{"n_layer": 10, "d_model": 704, "n_head": 11, "n_kv_head": 1, "head_dim": 64, "d_mlp": 2816, "vocab_size": 8192, "activation": "gelu", "norm": "layernorm", "norm_place": "pre", "norm_eps": 1e-05, "positions": "rope", "rope_base": 10000.0, "rope_fraction": 1.0, "qk_norm": true, "attn_scale": 0.125, "bias": "none", "tie_embeddings": true, "parallel_block": true, "init": "trunc", "init_std_qkv": 0.0184, "init_std_o": 0.0184, "init_std_up": 0.0184, "init_std_down": 0.0, "optimizer": "adamw", "lr": 0.00112, "beta1": 0.9, "beta2": 0.95, "weight_decay": 0.29, "lr_head": 0.00708, "warmup_steps": 292, "schedule": "cos", "final_lr_fraction": 0.03, "batch_tokens": 131072, "seq_len": 1024, "doc_mask": true, "train_tokens": 579900000, "steps": 4425, "dataset": "wikipedia_en"}
MLP neurons of a small language model. Each row is named by its layer, matrix (up: input weights) and neuron, and shows model dimensions 96-191. Each number is 200 + 30 x the weight over its row's rms, rounded and kept within 0 to 999.
After each neuron's rows, "fires on" lists the tokens most often at its 100 highest values on Wikipedia text that the model never trained on.

L7.up2561,162,185,208,189,169,200,162,204,172,209,187,229,264,223,181,212,177,225,202,207,180,169,180,188,267,190,216,189,191,191,186,204,212,199,196,162,141,182,179,197,168,192,190,207,180,214,169,200,214,183,159,229,204,210,199,160,180,238,154,182,194,171,211,223,140,216,229,237,191,216,120,253,253,164,154,211,203,219,169,207,230,246,124,192,199,227,186,203,220,209,199,167,162,200,228,228
fires on: "9", " War", "er", " India", " States"

L7.up586,187,131,236,211,218,195,160,215,207,182,189,165,156,168,170,168,185,259,180,241,210,217,199,249,139,182,176,292,197,204,224,215,226,236,198,203,175,224,143,253,173,196,193,212,166,212,217,262,212,222,209,198,214,175,190,158,221,241,203,211,218,212,235,227,155,201,192,192,224,223,243,248,238,195,173,249,173,206,195,225,147,202,203,177,150,216,245,194,231,120,203,183,207,159,197,231
fires on: "f", " St", "amp", "er", "uff"

L7.up2135,204,141,180,202,229,194,215,139,226,205,191,225,160,208,161,221,169,221,148,165,192,185,239,211,258,229,197,138,151,173,218,197,149,209,199,193,196,201,198,173,184,165,234,202,153,170,201,208,267,198,173,201,243,176,211,211,189,191,167,210,170,181,208,195,206,227,232,209,226,203,235,262,234,189,131,240,138,195,172,212,240,140,230,199,196,200,244,222,175,171,183,162,275,192,205,160
fires on: " on", "s", " C", " February", " Car"

L7.up1659,214,195,188,217,193,222,176,203,258,169,173,152,272,161,229,193,211,206,177,239,177,199,210,197,185,203,184,196,198,251,125,175,196,187,189,226,216,162,252,160,207,246,215,186,216,202,215,228,162,189,227,198,233,250,214,206,199,200,155,180,216,225,222,196,238,198,190,169,234,162,200,215,180,152,201,194,211,224,205,216,189,202,253,191,185,202,196,243,203,237,230,182,198,228,197,165
fires on: "0", "3", "°", "ur", " Summer", " Ko"

L7.up2451,158,200,196,212,187,187,175,116,194,236,218,153,201,165,187,226,226,232,212,216,188,168,213,224,262,212,161,137,140,149,178,234,247,235,177,192,189,244,172,167,247,198,255,203,182,172,195,178,262,223,145,205,251,197,180,144,136,166,190,174,235,195,219,219,201,188,187,173,134,197,210,171,189,176,196,175,217,195,211,189,187,196,205,161,186,223,199,188,171,162,231,159,215,201,179,224
fires on: "1", "s", " one", " all", " ex"

L7.up272,181,163,172,231,170,198,155,217,257,191,198,206,256,234,180,191,225,239,148,171,228,154,196,190,236,183,211,202,177,169,165,162,198,198,178,198,257,219,214,204,240,210,182,187,178,154,183,197,208,186,181,161,235,162,202,201,191,222,162,199,125,183,193,185,164,151,183,144,196,188,213,238,202,141,181,264,213,157,200,175,211,183,229,194,164,219,218,187,185,221,141,209,203,167,190,251
fires on: " (", ",", " career", "—", " "

L7.up1464,221,181,252,186,160,156,236,217,202,179,202,219,234,203,207,219,154,218,161,226,178,211,180,221,244,250,195,255,166,238,218,203,245,179,171,194,204,186,146,191,247,201,216,164,208,203,178,251,230,188,179,200,181,201,209,192,215,185,237,201,183,166,232,211,161,148,163,126,208,232,162,255,175,237,255,238,198,187,210,174,189,230,165,164,182,202,211,173,257,211,147,221,225,164,227,197
fires on: "ch", "be", "-", "man", " be", "j"

L7.up1776,164,208,186,226,135,165,205,193,195,202,169,180,191,173,181,203,229,197,155,218,139,232,205,232,220,241,216,184,178,181,182,181,161,258,199,249,208,189,170,208,217,259,209,189,243,169,198,187,260,234,219,221,210,269,188,190,202,245,190,174,161,164,161,200,169,158,195,194,185,177,179,165,228,183,154,283,203,227,184,239,184,158,169,201,227,199,216,173,207,240,197,172,232,198,221,273
fires on: "s", "ins", "t", "6", "8"

L7.up1928,165,185,212,208,196,178,188,200,217,210,193,233,198,201,109,206,171,216,196,229,143,131,190,234,152,225,227,223,189,192,207,190,183,199,220,177,187,193,146,195,140,141,193,144,203,226,162,186,195,209,152,177,261,218,151,206,177,231,223,201,256,166,180,210,151,209,140,212,164,246,198,201,208,234,258,199,212,226,206,187,247,161,207,219,181,228,229,210,212,178,170,203,187,214,225,194
fires on: "n", "in", "an", "th", "ing", "w"

L7.up2704,226,153,191,199,199,222,190,200,157,147,212,160,249,113,192,211,154,156,200,192,275,258,159,233,184,250,195,197,190,193,210,154,181,191,151,168,228,165,176,231,197,188,162,183,208,198,175,157,211,201,178,201,214,205,173,191,223,260,221,206,163,141,277,197,177,174,165,221,215,235,176,232,183,209,178,176,176,281,218,229,181,139,185,188,161,167,233,208,212,242,159,246,204,192,177,172
fires on: " M", " B", " Ja", "ja", " Bar", " Man"

L7.up1236,187,202,236,210,235,217,186,201,232,192,142,182,201,165,235,204,185,220,143,198,201,170,189,146,203,217,195,170,215,229,203,187,225,233,197,161,173,199,190,224,258,186,221,174,259,217,205,149,212,192,219,201,190,176,235,177,217,225,219,175,170,137,234,193,192,222,168,164,196,253,201,202,245,231,190,186,203,226,188,163,141,182,149,177,201,227,217,175,210,150,205,182,208,235,205,203
fires on: "s", "0", ",", "6", "5"

L7.up379,221,227,186,190,189,202,228,146,234,186,169,200,178,208,180,228,192,210,148,198,140,179,211,206,145,229,215,203,145,172,188,221,171,191,187,199,111,212,219,195,219,167,199,218,265,194,209,173,174,215,141,228,224,217,233,192,242,168,230,167,179,229,196,214,209,164,186,178,214,201,179,176,178,247,192,175,202,214,209,209,216,217,191,159,209,234,270,222,183,242,137,242,207,146,201,195
fires on: " as", "as", " what", " where", " when", " on"

L7.up1167,248,161,200,180,191,237,187,195,231,237,160,212,195,95,215,265,137,181,202,180,196,252,217,233,237,199,133,141,184,230,180,222,208,207,191,217,166,155,210,187,185,240,185,216,219,259,215,191,173,222,170,207,202,209,222,163,209,244,151,190,198,155,188,207,237,204,201,219,220,200,195,197,175,181,204,195,212,203,205,216,208,124,194,197,163,231,215,243,194,189,156,214,194,195,195,192
fires on: ",", " in", "al", "on", "th", "s"